{
  "n_layer": 10,
  "d_model": 384,
  "n_head": 12,
  "n_kv_head": 12,
  "head_dim": 32,
  "d_mlp": 1536,
  "vocab_size": 16384,
  "activation": "gelu",
  "norm": "layernorm",
  "norm_place": "post",
  "norm_eps": 1e-05,
  "positions": "learned",
  "qk_norm": false,
  "attn_scale": 0.177,
  "bias": "all",
  "tie_embeddings": true,
  "parallel_block": false,
  "init": "normal",
  "init_std_qkv": 0.0209,
  "init_std_o": 0.00468,
  "init_std_up": 0.0209,
  "init_std_down": 0.00468,
  "optimizer": "adamw",
  "lr": 0.000411,
  "beta1": 0.9,
  "beta2": 0.99,
  "weight_decay": 0.29,
  "lr_head": 0.00684,
  "grad_clip": 1.0,
  "warmup_steps": 493,
  "schedule": "wsd",
  "decay_fraction": 0.591,
  "decay_shape": "linear",
  "final_lr_fraction": 0.0,
  "batch_tokens": 65536,
  "seq_len": 512,
  "doc_mask": true,
  "train_tokens": 461700000,
  "steps": 7045,
  "dataset": "wikipedia_en"
}
MLP neurons of a small language model. Each row is named by its layer, matrix (up: input weights; down: output weights) and neuron, and shows model dimensions 0-95. Each number is 500 + 50 x the weight over its row's rms, rounded and kept within 0 to 999. Numbers have three digits each.
A block is one neuron, or neurons of one layer that tend to fire together. After each block is what it responds to, as a language model described it from the Wikipedia text at the highest values.

L6.up88:522466525477432498489527468592525550472526404455581555528457504493396533558474531486476485453627551519418426525591405499530498470539451506495448363528525573491428555466527561414438572453510451577450522519484452458482551504455455514464465636528507535470599535482467454484397423481521455494
L6.down88:471573548564532466499581517560505482499510446504570460547458503479436467456603485502547585544538576527467481421539558532463546488450439511595505450492586492511441469499424579460445532528473510453499495401472420458532436427458391515494464475485484465517505462466502569494506475443477508489
L6.up532:438607526468527471437509484568575633538506427514518575498478389450539590488540452456478463461487469569444435495570477428482455530486536423501469419528486561483466533409428482432511510412482503637472570546547510402527607485474525447412570525545465503538462497472507495481438433484507582490
L6.down532:510481544497559458600527558542487477588437445406529585553573449497438414534444513498512544522515543443513488386506547469471490584506438606443538544471610527525451509555521536489458483600439504468543463507410450459506431427443415517552413451473534558509528535555491482520526566471440412486
L6.up1340:483448513540516557440495549442381553571461447531498460517506439499467394573479608491564506528481536496474496553512488567549487599414473513459506450485503483469487596541465488476467546482544553602580516549459544508345531561499509525428585516508502564452514530521529426431509460556524510460
L6.down1340:515530575480559484533503473682521508484469562474474502490493542451540340501593536563445436400481472551462519468498539548477506451527548533509490576514527488468531494473493501515544482551516579538480537453468644536509548463526460448515408532456409505487454503416528567444510566489480501474
L6.up1400:462516478524550540444457551463482577543429352537493572509436444509613449479495453487516522466497523613424538505512504520421452400519474414535540358579456515469610530522517513463455521437501470560501621487508483416408490546485457498453564432585426599548540496503490561462418403500484548480
L6.down1400:451531499496552482502574520568476633499556494452528520482520489574435460484528519525502551506575464432491562484558535486415495512434573543456576548416569553604489509525475536486431413595511558479518444492483537532506455457465560467592465439444554504438484508476483390563590567506421502450
Description: Final word pieces, usually vowel endings, that complete Romance, Japanese or other non-English proper names, such as Arit-a, Marc-ella, Cas-ino, plus del/la/no inside such names.

L6.up115:581521471494527493373497554548522597402488481413362421503486593487467618585466531422431440562563541527456500469554467514517557533452633523475523502488463566526518500493494444486487513430601482542529588548386503508538502462474483454512566526545530605464576479509525557483502473450442545433
L6.down115:464406549452571549567450491448551410489548588506524483524486396441451492479515448594460473373518401368549558480483548529547525541500524503453446499488597529463376492465544557565500457387453544443637457483560423563439448500425491529585509435572559509483506474529498481434506495506479504603
L6.up1086:457539498561616573452450475496446480546425478552475429523609547568509520545475546545514375502486452408504562561479465541518482475493456447487450421514506548454440492546521456504545543484468450500469501498501497482543558548536458500446536469506596465484503510472407495409447466403503465457
L6.down1086:617510477418478516494480402495484494390439533537439461441611530469534526498529510452514555589509503496605466451456463484491435494507599486523449552494419428507541465468506490506535437483579498470489526470548417593439587485573486566420461448457433472532451534542577496596544528603471395473
L6.up1124:615518504419506542392503475488520519515444510457389461549436551490521588450500520476462411454456488505475507563491392503437569548488492502532514526531491571471555570503426470447480449448547460552474493515501566514466543497539432445440524618507580494347506505532542505409462528461487409490
L6.down1124:580482479422561479505432483510510525413488612515413515439511525580420585474475507509501486484490522461391482531508486516535512574490617391443467531491431540473465477551539576470520403558461529387525535528466421577509486476514477476467573520548449505411563492592553475472352413459501445421
L6.up1279:543506540395521490491471497516479529436474607436466494464473531559555528485498638503474418472407478453473512486553457565500615470490516448446598481572476534530565519529370453536508423452561456533438465519540512465450518515509441466495534569470475503533504500558558474389433480521544448494
L6.down1279:582514452465560443456450481490515478392499580570401510489511544588466647501429645454559507545497539487478454533477447466525470523434570385451492613481433481480550468511544550513591416564501499453430479506434547594572524510593492516429500555485435485452581435552524465476413388528440496420
Description: Opening pieces of a word split into several tokens, usually nouns after articles or adjectives, such as dis(parities), sc(ope), dep(iction).

L3.up679:464507497504469569504508519492437487515507488449554520555462444576439508500516496449470545416497502499447417489470460454503556431500453385483452478545528491437483535435609477509341566447536432450549572473493540488375580529509540484560471476573533422516482546566448585420525453575487503481
L3.down679:534500522552464487472556560500540496492463489430440497533503572477573479439501530421465498588576498540510519430514525445556457573487531453550490486379465456561542559548466468504548512566519542505548472461600589562498520483531441487564422514424459438406480499462404481507461466494446448593
L3.up1189:582528488515458500414509479492508511478518448440563571488450499546468453536502497470447524507491526592483548521502535518510537482476498466522562388597539501427478547463564466410431510478517409478413571514451485434469540473536548534528548438526520469579512552510392556437570441529560530531
L3.down1189:528467486425559528496504542546486492533381479506478497519546451508425390514508577485496576497560367386468496533491491538514598520469486472569520529382538410546506544501460528511477534583492568468547513443468467477525509511496411455566408419541477417358500437407536519493566472471428465559
L3.up1222:421510476525595500406494434473489507562492451514537476487514479508476441535559512473560471506520503487486533446488471516457558468518448428465443413597518468463541454507454487499477579457523483494523570466537552600373555575555433454368479536443507461397492455534471509528467440555437528462
L3.down1222:477469629422494566416469585487438468490448507421455557522576490458515489525395507453512423555600452531494542498485546580450475529413449520503466457510500549539556580502499477521509562536471528459398535441482531503391465441605501524518478517454597519440527513493435471403552466613508501553
L3.up1256:431530545406508535510501558472487493521489405534447467437494498482403571472384505544472508512557476524449430457526587398471472473578522491457486474495526521461362522447507508523501510538513492487499561494463386536401475549482610549486525450500528515481571591527416518537466652587448553483
L3.down1256:583480481471605636447516436511536590486478469551423475496580536526591498590519483415537456524596500558449531519530511519460461471509475469466466624563489510534547509466487388522520448589534408517510495450479491492526435521509483502456517513381569446438557454508483544431412510546491530594
Description: Short vowel-final subword pieces, mostly "i" or "u", completing or continuing foreign proper names and terms, as in Pahlav-i, Yower-i, Vol-ga, Fra-u-en.

L3.up370:423423463578488442574465542456486435496573546494614497472481532536500526456438479479463557474461454447575518485561501548496554475511479513447541574493456546440356464527527529601455541410576394542553535513518487475491526517455533557503491493528595490524424558423444445520594514589530508476
L3.down370:490518576594480563453529471474426406545452456535516452488463547513485520487476558458523413520533490536370387433467482464539415457533527557558489516563520482537564540463566498582521466521490556510506529494400576428468439481484438524497500476443439488345484488550546481519415447540459578421
L3.up871:466506465611552483556473453457479504442621512501488431536460528510460486533501622452524439553434505419490506510347430549528500504568470453437466521554499536608494468544390438580454531474539560521444460518482445478390560441464507478459491517581436471456531541488480520535460449564457588467
L3.down871:437534488454525474396494553376419525563515463444463506523476634579535471524535521511530433490489444467492448456628547539510498497465546419468559464507552496601416522487488525546575375574502442519452525600543593584429453541564494472493496562451472471596537498536604553466428473501448444480
L3.up1279:506473514482526532549494413424459474510552496471493387480426508520536643558421563609504372575477450483431487585500534552582519458538482522441392507509544555467487538571458468540465509422516502402465553488497490536412549483451462529501499497527445479537530514515408401510390533554524520480
L3.down1279:517547440473567458524493468570482571483404456474473603497436543640506475461536510485425484489467536503563520423506488531433448492501445544565483477536473428500503520470543579454536371595458425566449521536530546574528514552508622477493508521515462509528460466508628495504575397465487510475
L3.up1307:467526448550543559534481486556510546488490490525522398530602542558441392456405457493443535454431490493420579438564500520619490550579559527471592429498564468602524496516427459496498492508513482550381516454443543431501501445464481530450539416511494590481530485544456579537495554544435557501
L3.down1307:484561482490354469427496451514453512540503458373491505440525413511535560568478579509530500469547499552462402445523461557528461468458533547570430544491504582464496595553541468532563573550483499484534377492533532453488497536512463504472478581512416442473540498477489496490446544501532495485
Description: Fires on three-letter country codes before athlete names in sports tables (CZE, GRE, SWE), on "Genus" in taxonomy lists, and on nationality adjectives (Japanese, Mexican, Kazakh).

L5.up1508:489504459536539509520468488566521561485481591490502420523524461540503511615422514478451462464489467539458456504523356485542547349537525456439439453441465599533564496475524556486489438470500505510489574549516515462527610446468517485519578465490509563411511475551577492424507584486497543526
L5.down1508:538521469418576516407514474410460504504508538527415479539406574538542411469523469576553491578399479458502467490471508552450545522493446499489561437520532430559538502492474519507530466489446482574475380484447516564360588480541451563583531466547496460416502504505678470510509524448413557482
Description: Tokens right after numbers or measurements, such as the m in 400 m, W after coordinates, or the st in 1st, plus opening pieces of split words like sp(acecraft), sl(ope), temper(ate).

L6.up57:525475593533501507590552457398466418455445542496489511502514504592542604493587526476406542436480515485482563443528511539484431479446515510498488535510546523505480474645408491585543530561557546417536535490462443505461530439475472504477570492465486527538454508504493532481548532522541470510
L6.down57:533564474472547483401488499567489611529485439517512506535560392516467439440431441595567472529494474542521399474474492522559576550545470511442445432564508533386538484425584513415433514463557504592410476567499546457461554486495533477467432541574507481489489515513504496510397478475486513448
L6.up1066:393581472470550505423491509547521482514469449502498426542531561480412501525449544559497536571472509453412494546537515557576523534506490505423541389493530518491432459544493510470505505548459474476609476354539541429376519511494537491547465513502603518476439501451397379439489490476483479464
L6.down1066:567520566566521480445541510493437558499538512470466478458553623499589581483466484469410475579457512560507594551504517476456467506482493351493501594438432495460477406585462501498577428415599485447424509571496578581476586472485471481443489565467424458527555524488603530435383456511444575523
L6.up1298:383573452433500479541525535382500503504400527540492483506561504459476446590453564618554488592515462515543418531475480421619465593498462494455499414497460448526484491497504585482469472489452503454475526434503399444495530439505513548426508615574545548481411476504516535459504579492381437441
L6.down1298:604425482524543531439501515613532437536575420442472543419616535552577459455516487471489540525422493566474578481509617504490452540523521409507550568479523536428545455445470416489458510537525567437499492505473583568487501528478566507413500500406475485475531436479538481488414479541620505514
L6.up1472:465491437526501538615504503420489439516557515532434462568465605530440528537485546557412517528476449458564568536532497379601480592538573457474483467477468515593445474515434543575512451534544518438539577508442467480416486483490509549475442495473479492548486522493449460510507487496436521456
L6.down1472:516584507462553490423479489560420451562466446534417562554524470549523488435484476448423475552461565540394448511483510563470516494472492422516493546530573543445505496491504507424459499500526389604496433539457567511548504468392488495463488615546480547549454465543581461409419420417498449503
Description: Opening fragments of a new word or proper name, mostly consonant clusters like St, K, W, sch, sk, as in St Mirren, Kreskin, Stichting.

L5.up210:499515518420506515517492530526523521420400482531521484437448526534535444456563510491416511453541447560458550524512490502516515449479527364521525474508493544442435544411534484518484507546546477568464594554547476427507600429486574515509582512541467468511504494506490550473577408499577580523
L5.down210:525460446560489498481521533563475437539438434518495532491519441552555563482465557501585544454466473444556563462528468496494524489601489571567487456472469464507516534522537553437539404542438502502537570489472488580474589555471524506520470524520526491493466501524507437469561567438404466514
Description: Final word pieces that complete non-English personal or place names, mostly Chinese, Japanese or Russian, such as Chen M-eng, Kosh-u, Bayram-ov; also day numbers after month names.

L5.up501:432533469478541531469533489585399471590459471501554494391439471592453404465476511499517523511540476407584471485459421548518505505471475485473564510557549452580511503601546506526464419438450448544490564493521524501504470437473555481511431485510466542439509446498517496511476405569434526560
L5.down501:586469406477510544437517501610538551419462481537478467458490467494501587548480570574560510502461482555517491536487533485448499522522495444570520504544486524514493547395539478479456480546550505477509385421569545417510563536599501519495525532492536458545565487568450504409477500477565489385
Description: First word or word piece opening a multi-token name or noun phrase in lists and prose, e.g. name particles (van, da), modifiers (Russian, other, several), partial pieces (Sey-chel-les).

L3.up332:426510425361580566428487464495484527505534539558563484521559521532520454536411542467529488522505525442564546507470504498490554493546577478447500380514469452564581479508497481547503424501462492490463410444527559486510482534505480483509490681510492574476447498476553451457493505493461503379
L3.down332:540504414472435519436521601442449561459550532497439477491482501569613582466532480492509504550482526486416485453519439510518486562527489572495471534355466528492502466468499490493577522556521536402490489458507538501522557460470450527508477428520474479573514501536438549518497504623421554483
L3.up604:568420496455491564554485526510519409455445536478541510433497464479467473564485549486527521531506473429493543543480445535538598488454559498411527468580519558420485425576543488459476367554473460558567553461413514474554493526519480531432471439402558495420513412465454495478486543433558456522
L3.down604:405521563471537427361500579498581555540529416531516556486594510453385506506579477537556472475409547555580470444469484531456558461514482400486421549537465405508532502568499479541491504531413517444535404489506442478425543430469534410509588499598516433547453525530481513537586439528512507492
L3.up978:492437520440496548417485514486363519539428480533551470520470527534531466551423496528515474489503509502393409549477464503562555531534540492403472440484506510511531549487443539468453455546490458543509483419484400430433480541470439516420457468441528478409520476535575582413500474474485428478
L3.down978:465392551524454562498497520567516520470509450464447424497517477467485533461520431363592487497633591442469404491550451526390556538392493488526586512466514433491447558462539498564576519615557469451551547389538590545501501489537584572505534503579511471504588514485511429494518546540532508550
L3.up1311:469524468399479550543485504517402494477491551602554487495488552569455526522451537537469458487477415461389543493519538513543576442607561512539494454568504400439523536595501452450488405482448527480523525578518448484477497509474444575459540567527488514404501492548535502458515507570497509477
L3.down1311:459501509482403482411504481615574443495499484588469503522494505587549575567533427446577501485430495585596439596430514514525455483509470491563497541475468432378500456448476448502487508562501533433497482423483550458508526461596531508558546421583497453505498501541450621488545538521416547566
Description: First token or fragment of a content word inside tables, lists and proper names, often after a pipe: Stakes, Gold, Bronze, GT, Anim(als), Rec(ycling).